config.yaml
hidden_act: "swiglu"
positions: "rope"
rope_fraction: 1.0
qk_norm: true
init: "orth"
init_std_qkv: 0.0361
init_std_up: 0.0361
lr_mult_o: 1.58
MLP neurons of a small language model. Each row is named by its layer, matrix (gate and up: input weights) and neuron, and shows model dimensions 128-191. Each number is 50 + 15 x the weight over its row's rms, rounded and kept within 0 to 99. A neuron's up and down rows have the sign that makes its largest values positive.
After each neuron's rows, "fires after" lists the tokens most often just before its 100 highest values on Wikipedia text that the model never trained on.

L7.gate91:28 41 39 32 60 56 45 39 67 36 33 40 59 39 06 30 72 60 59 54 38 49 54 62 54 32 37 45 19 35 74 71 36 56 32 41 41 55 62 37 25 49 56 60 52 43 52 35 35 25 55 22 27 60 63 70 65 67 71 47 60 33 27 59
L7.up91:34 46 16 47 56 38 52 38 62 25 72 44 65 52 36 48 69 82 74 68 47 38 67 50 34 34 35 67 20 55 79 81 61 34 34 34 54 65 39 49 39 36 57 85 57 44 45 22 35 35 38 20 40 56 69 70 36 49 76 48 40 22 28 71
fires after: " (", "2", "-", "1", " n"

L9.gate483:73 54 20 38 35 34 58 53 68 65 80 36 51 38 71 88 34 60 37 84 46 50 66 75 75 67 37 76 65 69 46 34 59 44 29 78 54 62 56 48 42 71 28 18 44 48 38 54 33 11 63 45 51 42 51 62 59 32 35 44 39 54 47 50
L9.up483:47 55 43 75 47 42 62 39 28 39 55 34 37 28 61 67 38 53 41 64 54 40 64 50 04 40 63 38 32 48 47 52 52 22 68 59 62 62 39 46 76 47 67 56 65 70 55 45 59 46 42 50 37 40 49 70 54 62 69 44 46 43 34 83
fires after: ".", ",", "H", " that"

L11.gate500:59 52 59 32 52 70 43 37 42 61 62 76 49 45 41 34 49 51 53 56 36 48 32 74 49 61 66 63 26 39 55 55 50 55 39 41 23 65 71 26 45 29 77 59 43 58 18 46 41 33 42 30 27 20 59 56 55 66 85 68 11 48 43 55
L11.up500:73 37 45 08 24 85 46 54 45 30 64 49 71 52 31 51 53 49 48 62 32 32 61 40 34 40 84 56 26 39 73 31 41 40 32 13 34 36 74 31 43 55 42 59 64 50 43 63 28 57 52 32 43 11 62 49 64 44 42 53 30 40 43 60
fires after: " |", "|", "\n", " the", " a"

L4.gate230:39 33 71 61 46 57 50 45 60 58 37 52 44 48 19 60 74 34 63 57 66 25 46 77 70 32 65 47 26 39 55 63 49 83 36 41 61 82 38 62 64 32 56 45 48 31 80 85 69 57 47 49 41 47 50 32 53 57 51 30 51 69 59 51
L4.up230:64 66 68 45 55 60 03 34 41 45 51 47 64 56 45 18 39 66 55 41 44 36 45 53 51 48 59 55 66 54 57 55 25 57 40 46 18 84 63 40 75 26 44 49 49 30 48 43 42 37 34 69 39 43 48 63 51 60 48 39 34 66 34 42
fires after: "3", "0", "5", "2", "6"

L13.gate305:32 47 36 66 73 67 44 39 43 50 49 63 63 59 53 73 57 44 49 32 51 69 30 59 49 53 51 70 48 30 51 26 41 44 47 34 50 66 64 37 49 61 65 44 57 62 45 39 56 44 55 71 56 69 59 54 80 48 47 53 34 68 41 55
L13.up305:47 41 39 43 52 40 60 25 52 48 51 72 56 70 45 50 63 29 51 70 64 67 59 72 39 74 62 67 37 36 34 64 42 63 40 46 70 51 63 49 43 58 49 06 33 37 48 52 55 39 67 49 44 86 62 50 38 46 78 28 47 60 49 33
fires after: " I", " G", "i", "L", " R"

L5.gate146:46 36 64 71 47 32 72 25 36 59 26 51 48 47 48 37 55 30 55 57 61 36 37 42 41 50 45 69 45 19 47 53 41 65 46 80 20 38 21 40 69 51 51 35 64 73 57 40 43 41 80 43 73 58 20 60 39 64 62 44 75 56 48 53
L5.up146:44 29 43 62 69 64 50 43 34 45 48 74 48 39 51 49 53 73 42 59 69 69 44 48 67 34 48 26 65 25 39 25 49 23 64 42 59 23 41 68 69 38 42 42 31 68 54 55 66 31 35 48 41 49 64 84 48 48 74 57 47 44 66 39
fires after: "b", ".\n\n", " \"", " (", "==", "B"

L5.gate231:49 65 70 53 20 53 47 45 47 52 62 46 49 51 19 53 51 36 86 33 63 45 59 42 60 42 47 58 23 51 55 61 29 60 63 51 78 23 35 74 68 36 51 40 41 44 55 69 69 54 47 46 48 45 56 44 61 57 62 86 56 56 69 52
L5.up231:57 34 65 53 87 39 24 38 45 34 74 41 46 45 84 49 52 33 34 51 53 26 28 36 43 55 50 70 67 37 62 31 42 50 69 30 44 44 56 57 51 28 49 46 35 40 33 19 53 50 46 26 59 52 66 29 34 54 39 28 79 42 53 29
fires after: ",", "a", " M"

L7.gate206:51 63 68 53 54 56 50 38 28 14 59 45 44 57 47 57 52 51 60 64 47 54 30 34 85 42 44 70 34 68 63 38 34 32 46 36 91 27 53 57 65 28 39 57 21 61 38 61 19 32 56 56 67 52 32 49 48 51 64 50 63 17 76 34
L7.up206:30 62 75 72 28 67 88 39 75 51 54 45 51 20 13 66 62 41 68 51 70 32 68 56 52 44 57 87 48 75 56 51 61 52 64 52 53 50 58 44 55 60 50 54 41 45 65 63 31 42 68 61 42 47 73 70 54 45 40 35 55 24 46 63
fires after: " the", " Fran", " The", "The", " Mar", " high"

L7.gate169:55 41 63 45 23 77 60 20 37 28 70 49 48 23 51 59 63 31 51 52 60 25 34 47 45 49 54 49 40 54 54 41 43 57 58 47 53 52 45 48 52 65 54 42 48 78 72 67 74 74 62 14 31 67 55 49 57 72 78 36 64 60 16 44
L7.up169:20 56 68 56 62 62 49 56 50 64 44 60 54 39 40 23 44 51 21 50 72 43 24 48 17 47 53 66 53 43 61 49 57 82 34 44 47 41 47 52 64 13 64 63 42 34 57 50 82 53 45 39 62 43 55 60 38 78 39 50 42 54 39 09
fires after: ",", "a", " more", "ed"

L7.gate254:53 38 38 27 51 55 38 55 39 51 75 74 62 41 32 71 58 67 65 34 57 40 62 61 48 41 40 44 56 48 84 51 70 36 43 58 34 72 63 66 51 44 33 57 20 59 61 75 76 21 46 52 56 34 57 71 52 64 75 39 40 31 28 55
L7.up254:49 51 38 67 47 41 60 27 54 58 60 71 55 45 42 60 80 62 72 54 18 60 44 55 57 45 48 43 42 54 41 72 61 40 43 66 49 47 72 60 63 35 49 67 37 63 49 80 46 48 50 45 33 75 34 59 41 39 47 27 72 24 38 66
fires after: "-", " (", " \"", "/", " un", " E"

L11.gate101:42 48 44 46 54 34 60 60 66 60 37 53 79 55 52 77 29 42 27 59 55 49 75 60 50 70 58 74 70 29 60 19 76 54 45 44 51 41 34 56 63 45 21 64 34 63 60 55 52 40 46 77 53 64 28 46 36 47 67 44 58 27 47 74
L11.up101:64 63 35 37 64 51 51 56 70 67 42 54 81 53 67 65 27 27 43 65 29 39 74 52 58 74 52 65 42 50 57 25 57 54 65 31 44 42 36 60 59 60 09 42 30 66 58 63 55 54 32 66 45 61 29 38 44 61 60 32 58 45 55 61
fires after: "1", "8", "0", "4", "6", "2"

L13.gate18:42 90 47 40 53 65 41 38 68 53 50 90 44 58 59 68 69 60 40 51 13 59 50 47 63 53 48 63 49 31 47 53 38 65 48 68 68 57 72 53 47 85 46 55 54 63 48 53 52 67 69 51 65 42 39 24 45 60 56 74 51 51 69 56
L13.up18:69 40 23 63 31 58 43 56 68 38 87 39 76 24 49 57 52 58 54 79 43 25 61 38 40 41 44 60 34 41 68 41 59 41 61 31 89 15 60 42 66 58 46 49 29 65 70 43 14 58 72 61 46 48 47 40 38 45 46 24 64 29 62 62
fires after: " the", " a", " ch", " than", " The"

L9.gate329:35 52 44 54 48 68 24 60 72 49 45 44 46 50 36 46 65 46 91 29 36 52 56 44 48 58 70 47 33 41 68 49 56 36 60 33 67 40 46 29 72 81 36 44 31 57 63 64 59 39 55 38 80 42 48 76 58 63 62 49 22 71 58 51
L9.up329:77 46 47 49 38 54 48 55 49 65 08 45 56 74 65 54 42 58 45 57 33 35 58 59 53 22 66 70 59 72 66 30 64 61 40 53 53 57 64 65 34 57 68 40 61 45 59 53 51 26 73 55 68 59 21 73 48 45 64 70 40 67 66 54
fires after: " N", " n", " l", "um", " f", "e"

L11.gate159:46 49 42 49 63 61 29 40 67 55 63 62 57 49 65 56 51 54 49 33 73 48 57 37 46 82 54 70 65 40 49 71 56 58 47 88 25 50 20 20 49 77 64 57 43 28 65 37 46 28 65 57 48 48 74 44 58 27 42 59 66 37 60 64
L11.up159:60 44 36 36 40 50 32 31 34 23 45 31 35 36 87 39 26 76 73 42 54 65 71 71 65 46 47 39 30 59 40 41 25 43 52 53 50 59 46 11 83 34 65 65 61 72 82 52 44 69 50 62 41 50 48 69 62 33 52 51 45 61 60 61
fires after: ".", ",", " that", " where", " and", "H"

L4.gate358:51 38 51 66 35 21 65 43 56 46 59 47 41 39 38 45 31 90 38 63 37 82 66 37 19 45 56 59 92 49 58 57 55 54 88 53 35 60 28 32 40 41 37 26 61 58 44 49 39 73 67 28 59 58 67 71 30 36 33 60 39 58 50 57
L4.up358:71 66 56 70 38 52 57 47 80 45 41 59 57 48 71 54 52 50 56 40 58 59 46 46 49 57 23 35 27 39 43 46 37 28 47 54 60 16 83 50 51 60 48 75 45 58 40 53 50 46 57 44 47 55 21 39 65 75 68 38 67 55 63 40
fires after: "1", "–", "9", " ", "-", "orn"

L12.gate344:33 47 38 50 53 60 23 59 32 54 56 49 59 49 29 72 53 58 63 57 32 44 25 52 62 40 15 43 53 27 58 29 48 50 66 37 58 60 36 52 68 44 53 39 34 59 63 52 23 66 47 39 83 48 39 65 53 48 55 60 33 59 52 29
L12.up344:52 37 66 50 50 81 43 54 67 40 64 50 69 49 53 41 62 52 48 55 48 47 59 40 72 38 53 60 40 50 43 36 63 37 60 54 26 64 52 65 46 41 34 33 58 45 55 43 38 25 57 56 24 31 73 71 30 24 44 66 44 62 21 44
fires after: " the", " in", "T", " In", " The"

L7.gate493:77 24 66 33 33 80 48 63 42 31 62 67 47 68 57 62 40 73 63 42 66 65 27 58 51 49 33 40 39 33 65 45 54 59 53 54 59 34 32 53 45 52 71 52 43 45 63 39 55 61 41 28 55 50 32 54 57 51 41 54 33 46 33 42
L7.up493:59 35 52 40 39 70 66 60 63 33 56 44 49 57 62 84 52 69 73 46 53 56 20 43 36 37 25 44 34 29 59 44 74 64 47 43 58 20 33 45 69 52 69 48 31 35 62 42 58 66 44 46 56 45 42 67 21 62 40 58 33 53 55 53
fires after: " ", " o", " de", " pro", " O", " re"

L7.gate213:16 61 55 68 49 32 43 62 71 54 48 42 66 38 60 77 43 59 50 62 62 50 26 74 26 46 51 67 38 49 40 58 46 52 52 63 40 57 39 42 41 38 57 40 25 49 24 76 57 47 58 86 68 37 52 38 31 35 66 23 70 28 37 45
L7.up213:24 59 50 77 27 41 41 49 82 38 58 48 51 40 35 49 86 67 77 47 26 71 41 67 45 33 48 47 37 38 31 37 61 41 46 58 49 41 80 52 46 59 51 61 67 72 52 56 28 59 67 53 56 42 21 40 26 26 62 33 64 40 31 48
fires after: "-", "==", " \"", "\n\n", ".\n\n", " ("

L6.gate345:43 21 52 46 37 43 24 54 78 67 71 56 21 39 55 46 42 71 58 47 37 47 55 34 52 43 66 76 40 35 63 15 47 68 54 45 41 70 58 53 44 53 49 45 60 49 43 46 39 50 25 65 59 72 63 71 71 44 34 83 43 31 65 32
L6.up345:66 55 60 51 49 15 18 58 65 65 48 63 43 28 30 40 63 53 46 40 46 51 53 37 53 40 48 66 37 32 65 17 44 60 41 59 34 53 56 53 65 39 55 47 41 61 48 52 59 56 26 62 34 78 56 66 86 39 38 83 58 33 75 29
fires after: "in", " W", "as", " w", "ens", "her"

L12.gate309:55 47 29 60 76 34 48 51 27 43 55 50 34 40 44 19 41 68 71 41 63 56 46 71 24 53 48 42 50 33 32 56 21 46 41 72 45 41 53 61 36 66 67 53 43 60 40 36 58 30 43 87 53 69 63 84 65 52 72 45 56 55 60 31
L12.up309:40 48 46 52 28 61 44 50 38 44 49 25 50 38 17 51 33 64 31 49 34 63 72 46 82 50 49 33 75 68 75 30 41 57 46 47 62 46 24 25 83 54 49 88 80 48 24 70 54 42 61 56 51 30 39 41 70 53 90 43 50 60 59 65
fires after: " cont", "t", " m", " s", "em"

L7.gate239:76 61 51 41 61 66 27 42 55 50 60 63 64 62 24 63 59 44 51 63 51 61 51 53 36 70 59 58 59 47 47 25 59 51 60 35 45 66 67 41 67 62 41 50 52 41 44 78 25 21 56 38 58 48 30 29 41 54 61 20 69 59 34 58
L7.up239:49 61 46 52 52 37 38 61 49 56 36 73 51 27 87 55 60 41 72 56 43 63 48 49 38 68 50 60 40 71 53 26 53 28 48 33 60 68 49 50 52 59 44 64 35 25 57 52 39 18 25 55 57 34 38 34 31 45 70 25 76 56 86 45
fires after: "1", "8", "0", "2", "4", "6"

L4.gate76:75 48 85 35 72 65 52 39 38 49 73 62 65 44 41 73 54 34 26 49 75 42 38 60 46 50 64 70 62 61 51 66 57 45 58 49 20 73 54 55 41 55 75 24 64 42 51 59 69 40 42 22 26 38 69 45 43 42 72 38 34 58 73 75
L4.up76:62 37 69 37 73 39 55 39 57 38 40 50 65 32 56 33 26 45 38 43 71 29 68 55 39 62 55 46 52 68 59 82 43 40 53 75 35 77 70 63 66 57 72 45 76 38 54 67 56 28 61 36 55 57 61 53 33 32 67 62 51 61 54 69
fires after: "2", "ru", "0", "4", "ing"

L7.gate31:39 52 54 74 26 59 68 52 52 56 74 43 38 48 52 69 13 60 29 50 38 54 40 48 39 58 32 36 68 07 50 62 60 50 39 48 76 68 46 15 63 68 47 56 57 26 22 80 47 79 62 50 39 26 41 59 52 31 64 63 51 58 53 62
L7.up31:23 52 25 72 43 39 41 70 65 47 55 40 48 27 65 71 65 49 33 48 27 83 45 69 94 47 41 32 60 19 49 59 55 57 56 15 68 63 40 53 57 63 56 68 53 56 44 50 43 58 34 46 52 46 41 86 40 47 77 38 40 34 41 37
fires after: " (", " \"", "-", " =\n\n", "/"

L9.gate326:46 47 45 48 65 44 39 55 59 64 48 49 61 57 34 20 37 71 50 71 46 54 38 46 74 59 59 55 19 22 43 58 44 54 49 57 30 30 38 54 65 63 32 51 64 48 51 34 51 42 22 47 37 45 45 49 67 55 18 41 82 59 39 49
L9.up326:57 39 22 40 67 60 62 42 51 68 58 36 19 52 57 40 60 45 50 40 46 61 70 61 23 55 61 56 24 54 48 47 55 50 37 43 73 43 42 43 52 63 32 48 86 39 39 48 30 49 55 62 53 40 72 67 36 45 31 64 37 69 51 76
fires after: "ak", "enn", "iv", " Co", "e", " l"

L12.gate28:32 58 44 53 40 64 50 71 72 45 38 48 63 28 74 63 52 49 54 50 67 49 42 71 33 48 56 43 23 41 62 63 84 25 53 77 51 42 41 16 64 74 63 42 39 28 70 49 65 49 31 56 47 57 22 54 57 32 38 35 38 47 26 71
L12.up28:62 40 52 49 38 43 55 55 58 42 50 40 36 58 66 60 29 80 30 53 48 62 26 67 49 51 91 61 74 20 38 46 62 46 66 50 44 10 58 71 51 34 56 45 70 02 53 71 31 56 72 61 41 37 50 74 56 53 36 42 85 63 53 72
fires after: "e", " f", " l", "re", " he", "r"

L12.gate204:38 77 25 59 54 52 29 56 57 36 56 67 18 32 58 60 55 48 42 87 35 54 69 56 41 72 56 42 50 58 39 43 65 83 55 84 58 73 43 37 46 34 58 44 47 20 51 60 60 36 57 46 36 42 47 46 25 40 80 69 26 32 60 40
L12.up204:70 60 33 63 68 44 65 54 55 34 50 45 56 42 42 49 40 95 45 73 49 65 79 65 47 49 51 54 33 50 66 63 54 48 92 66 66 33 50 62 61 70 27 66 18 57 52 54 54 40 56 50 55 34 59 44 46 62 71 50 44 59 69 68
fires after: ".", ",", " F", "S"

L12.gate209:34 72 62 52 40 53 42 37 64 30 61 38 33 57 52 26 38 74 43 45 43 44 39 50 29 27 57 32 25 55 65 60 51 62 49 38 75 75 48 33 43 57 53 64 63 37 30 51 53 56 45 60 26 39 78 69 57 56 81 47 61 51 66 71
L12.up209:21 09 36 65 34 49 61 55 57 29 28 38 21 58 54 41 51 62 38 35 50 73 52 58 32 51 34 28 81 74 54 51 30 66 50 33 30 51 52 50 44 48 34 55 40 27 42 83 47 62 52 80 59 52 58 49 61 63 59 71 38 52 61 84
fires after: " en", " m", " M", " s", " cont", "t"

L4.gate21:64 37 45 40 56 36 40 43 29 55 50 81 58 68 45 74 53 72 57 57 57 57 40 55 39 47 44 39 44 70 42 17 70 62 43 35 65 75 55 50 57 70 25 31 39 75 55 50 70 51 60 63 51 58 22 71 29 48 26 37 34 61 81 58
L4.up21:44 55 73 36 37 40 57 50 55 81 57 54 49 74 35 67 47 55 61 43 35 60 04 41 56 16 50 71 30 51 48 38 75 43 39 18 62 80 64 45 58 52 52 40 21 64 40 87 65 47 40 41 54 59 31 39 46 52 43 41 51 57 68 51
fires after: ";", " |", " m", " t", " O"

L9.gate217:32 74 46 48 54 25 57 55 64 61 45 67 53 42 33 66 54 64 75 57 68 52 36 50 64 38 48 49 73 81 39 45 34 27 45 55 65 49 54 99 63 52 53 24 66 20 56 38 17 69 12 59 71 39 37 52 62 49 35 52 60 36 67 56
L9.up217:59 24 51 47 58 39 66 62 55 61 71 45 60 40 68 65 64 38 17 82 46 67 22 46 35 35 51 40 49 46 51 41 66 54 42 20 76 30 33 37 53 59 42 73 55 41 55 54 34 44 54 76 34 58 32 66 54 28 65 36 42 43 58 39
fires after: "a", "u", " the", " for", " P", " a"

L11.gate127:63 54 52 40 56 59 57 52 35 57 49 85 60 49 41 63 37 59 49 37 62 25 70 59 48 63 31 57 20 44 52 33 52 82 52 63 55 63 31 37 41 54 55 78 65 66 75 53 66 48 23 54 19 19 41 46 38 62 32 21 38 60 57 91
L11.up127:59 36 53 45 66 53 58 65 56 41 71 54 33 39 98 61 24 60 56 36 47 36 41 34 54 21 43 20 48 41 44 70 39 21 65 56 69 71 28 43 51 40 42 43 52 47 35 52 61 27 44 57 49 41 44 66 37 54 34 29 44 61 93 53
fires after: " l", " L", " b", " A", "l", "B"

L10.gate338:26 37 52 49 54 57 40 44 72 63 49 34 54 33 47 58 42 36 52 51 55 37 54 49 27 74 42 32 69 82 58 46 46 71 78 65 58 47 41 52 63 55 47 58 47 80 56 66 48 47 60 54 69 52 29 49 65 40 57 47 44 46 41 84
L10.up338:65 35 51 33 70 29 47 52 52 47 36 38 24 80 86 68 56 62 57 57 53 64 62 50 61 49 31 76 60 34 45 63 60 62 62 47 65 65 58 52 60 48 23 50 25 51 48 20 24 36 35 62 46 49 55 49 44 57 27 50 46 54 45 68
fires after: " ex", " f", " me", " dep", " inc"

L5.gate384:22 49 38 51 64 39 34 51 44 40 65 38 60 37 56 67 61 41 58 37 49 51 09 62 42 30 59 33 55 61 41 51 49 65 25 48 60 61 47 56 69 76 40 87 60 50 47 39 55 30 55 72 48 62 35 49 51 63 43 67 51 58 39 61
L5.up384:09 62 63 59 58 34 44 52 50 17 73 40 72 50 46 50 60 65 74 66 60 55 32 40 51 33 73 51 60 50 45 54 77 49 11 56 68 62 46 63 83 73 45 49 54 35 53 45 35 49 45 72 31 57 39 52 57 56 60 49 56 32 35 51
fires after: ".", "-", " |", "|", " of"

L10.gate142:20 19 54 46 45 57 20 30 55 58 83 85 26 61 35 35 56 53 72 37 37 63 33 12 52 58 39 65 60 38 71 41 47 65 51 29 62 61 44 57 62 34 64 36 14 21 53 74 54 41 52 56 36 50 48 48 50 27 58 41 50 50 25 48
L10.up142:33 62 66 19 42 19 42 47 67 45 72 76 48 78 27 44 68 49 59 30 14 49 42 57 64 48 40 31 55 22 70 55 50 74 44 67 60 65 68 50 25 51 51 50 57 43 50 68 46 52 39 50 38 36 36 46 72 28 69 50 44 52 49 45
fires after: " w", " W", " K", "w", " E"

L5.gate25:55 70 47 52 63 48 17 57 51 21 63 70 27 37 66 52 37 44 60 80 33 64 51 48 68 76 56 31 48 19 57 46 99 57 39 54 90 50 23 64 43 71 66 40 72 32 56 54 56 43 60 41 58 28 34 69 57 67 48 56 68 31 31 46
L5.up25:43 65 71 65 44 61 42 60 54 41 38 71 48 60 40 67 35 61 33 87 48 61 53 67 77 54 60 25 73 25 51 64 67 67 36 39 77 48 32 58 54 45 52 22 73 55 36 51 40 47 71 30 50 46 31 88 47 49 36 45 46 13 29 33
fires after: "-", " (", " \"", ".\n\n", "==", "\n\n"

L7.gate355:24 84 32 48 62 42 33 25 47 49 52 77 41 32 51 33 59 55 44 62 43 72 50 56 62 38 62 65 54 10 57 77 47 49 33 45 66 53 68 47 64 43 64 25 72 65 49 56 61 37 65 56 60 37 54 43 83 63 55 33 47 70 43 64
L7.up355:20 73 28 64 37 47 34 35 46 54 64 59 64 31 57 50 42 74 30 70 35 39 60 45 52 21 33 33 26 17 42 62 57 29 41 49 77 59 42 77 81 45 60 54 50 65 56 47 51 38 43 43 33 45 46 53 57 58 77 51 61 52 44 52
fires after: " (", "==", "-", " =\n\n", "===", " \""

L10.gate469:46 38 54 43 42 43 32 43 64 42 58 57 24 35 55 59 30 45 57 50 71 62 49 62 49 51 41 65 48 35 34 24 50 53 42 56 56 60 57 25 19 48 51 25 66 24 73 75 59 41 65 64 64 48 59 60 74 45 42 24 55 40 72 40
L10.up469:55 50 55 27 79 52 29 48 51 18 51 60 40 81 50 67 35 37 35 57 78 39 65 59 62 62 74 73 25 56 53 67 70 66 41 56 29 08 62 64 67 44 65 40 52 27 60 73 25 68 68 57 52 56 59 39 52 43 47 45 77 26 40 53
fires after: " G", " g", " R", " Christ", "G", "l"

L9.gate442:65 63 39 15 58 67 48 36 46 58 76 62 72 47 57 54 52 40 51 45 27 22 71 84 37 67 54 56 57 33 33 32 58 56 52 21 38 52 31 27 78 11 75 51 71 52 62 42 38 36 60 36 51 59 68 27 34 67 59 41 68 62 47 50
L9.up442:53 57 63 31 59 50 43 74 58 30 41 56 75 56 48 52 38 40 79 59 58 30 64 31 69 72 46 67 64 62 49 50 24 63 56 57 30 51 52 48 66 50 19 70 39 35 60 27 40 45 60 37 48 37 47 51 40 71 14 63 61 57 44 57
fires after: "0", "2", "7", "1", "6"

L11.gate60:26 60 27 52 61 54 43 47 53 61 57 72 44 45 74 48 25 42 55 21 32 40 74 66 48 53 52 56 12 35 68 50 30 40 73 80 60 63 46 58 60 57 77 59 52 38 56 17 78 35 53 39 27 59 68 49 30 57 63 30 22 53 45 51
L11.up60:49 73 44 19 41 82 63 42 64 21 42 54 43 36 65 43 27 38 45 56 63 66 69 47 61 25 47 57 30 37 75 82 53 54 43 69 64 39 59 44 38 52 70 72 68 41 49 30 53 52 48 52 69 40 54 73 54 56 55 37 52 55 69 51
fires after: " b", " B", "B", " l", " re", " L"

L6.gate148:63 27 43 36 63 36 67 66 46 40 54 34 49 19 65 79 32 31 41 63 69 35 55 41 28 66 63 40 38 36 76 35 23 46 74 53 73 24 60 56 40 38 53 61 84 52 57 46 31 34 27 70 41 48 61 62 24 54 45 51 57 28 64 63
L6.up148:51 36 69 69 57 39 55 56 43 34 28 27 74 21 24 79 30 48 51 37 41 41 52 46 42 63 54 46 51 26 53 44 22 45 72 73 56 25 50 23 54 31 24 45 87 61 52 33 46 19 52 59 59 34 50 47 31 51 30 47 64 26 62 52
fires after: "5", "1", "0", "2", "3", "7"

L11.gate219:61 51 39 65 73 52 41 54 45 28 56 58 54 43 49 41 33 43 53 70 82 74 74 51 12 56 70 40 33 40 57 59 47 55 44 59 66 51 46 20 67 77 38 19 43 38 23 51 41 38 43 77 60 56 87 48 69 46 37 54 32 13 53 55
L11.up219:66 29 57 51 58 69 56 60 46 54 69 63 28 58 35 26 40 48 28 37 33 42 63 42 32 45 52 41 65 55 50 25 37 56 33 61 26 68 39 47 48 22 32 36 49 54 38 60 54 62 32 69 67 17 43 37 60 47 51 46 59 44 61 75
fires after: " t", " M", " d", " R", " m", " s"

L4.gate477:58 40 86 45 88 21 57 54 56 62 53 76 52 63 59 35 69 68 40 19 34 55 39 68 74 45 46 43 63 36 64 41 51 30 74 66 32 42 24 41 05 40 58 37 56 53 52 65 39 55 51 41 45 48 43 51 44 56 34 56 31 43 59 59
L4.up477:47 39 61 65 59 54 63 51 63 45 46 89 63 59 58 79 63 57 58 13 32 38 52 36 59 30 35 14 41 29 63 38 53 49 58 78 47 58 46 48 31 44 58 47 48 83 54 38 55 38 48 38 46 51 40 43 46 54 52 36 56 51 29 58
fires after: "–", " S", " Col", "/", "′", " "

L7.gate65:49 36 49 41 47 64 52 33 54 60 72 62 62 32 70 38 37 33 65 50 42 59 26 57 40 39 58 63 32 34 69 51 59 80 61 54 71 56 26 43 65 59 55 51 23 78 55 39 42 45 66 51 27 46 60 71 40 26 61 26 21 44 41 65
L7.up65:65 62 69 43 43 57 66 48 66 69 39 42 53 28 63 59 51 59 65 45 46 17 30 58 70 55 54 58 44 55 47 37 70 65 59 59 49 34 36 37 51 27 60 46 59 78 52 51 67 51 64 53 38 43 71 62 46 49 51 38 48 72 33 63
fires after: " gr", " pro", " ex", " sc", " o", " in"

L7.gate284:42 36 59 29 36 61 49 59 41 44 57 44 45 39 63 46 46 35 41 57 49 29 36 34 12 60 40 48 48 62 38 36 49 67 42 51 74 75 45 60 63 45 30 48 49 43 46 00 34 26 44 35 39 22 62 53 44 55 36 33 66 26 60 25
L7.up284:47 60 54 73 62 69 62 42 39 59 39 44 53 62 65 66 31 43 48 43 25 53 52 38 37 70 53 57 26 52 48 32 64 26 37 93 34 31 38 45 44 42 37 67 39 46 58 89 47 38 36 49 67 38 61 35 11 43 55 68 54 31 67 57
fires after: "1", "0", "8", ".", "5", "6"

L6.gate182:81 29 40 40 49 58 38 27 45 24 64 71 55 47 70 31 58 29 60 49 42 31 73 55 55 58 69 51 52 54 75 39 27 52 56 60 58 56 37 61 32 50 30 30 63 62 26 34 54 57 65 42 48 25 63 31 32 60 49 26 43 55 65 19
L6.up182:52 27 47 25 29 65 68 21 51 78 62 52 48 53 27 58 40 45 45 47 33 47 31 51 31 57 54 67 28 39 36 33 67 50 28 52 37 54 53 55 33 55 66 56 81 50 59 57 67 34 62 52 45 70 69 74 24 41 51 35 56 78 66 86
fires after: "1", " ass", " Ass", " the"

L6.gate55:53 40 56 27 56 36 63 47 43 45 47 67 61 62 51 39 51 36 43 50 49 34 54 33 31 76 35 73 51 41 73 31 57 49 37 38 48 76 61 53 44 57 44 50 47 30 48 69 68 30 60 69 53 52 48 44 43 57 53 24 65 40 51 23
L6.up55:59 50 35 08 48 55 55 57 48 50 43 71 52 59 50 42 44 41 25 39 55 44 53 52 18 58 33 86 44 50 73 35 65 56 58 48 49 64 51 55 67 58 48 42 50 42 65 59 52 21 49 55 59 38 58 16 31 69 54 33 63 37 47 55
fires after: "1", "0", "8", "4"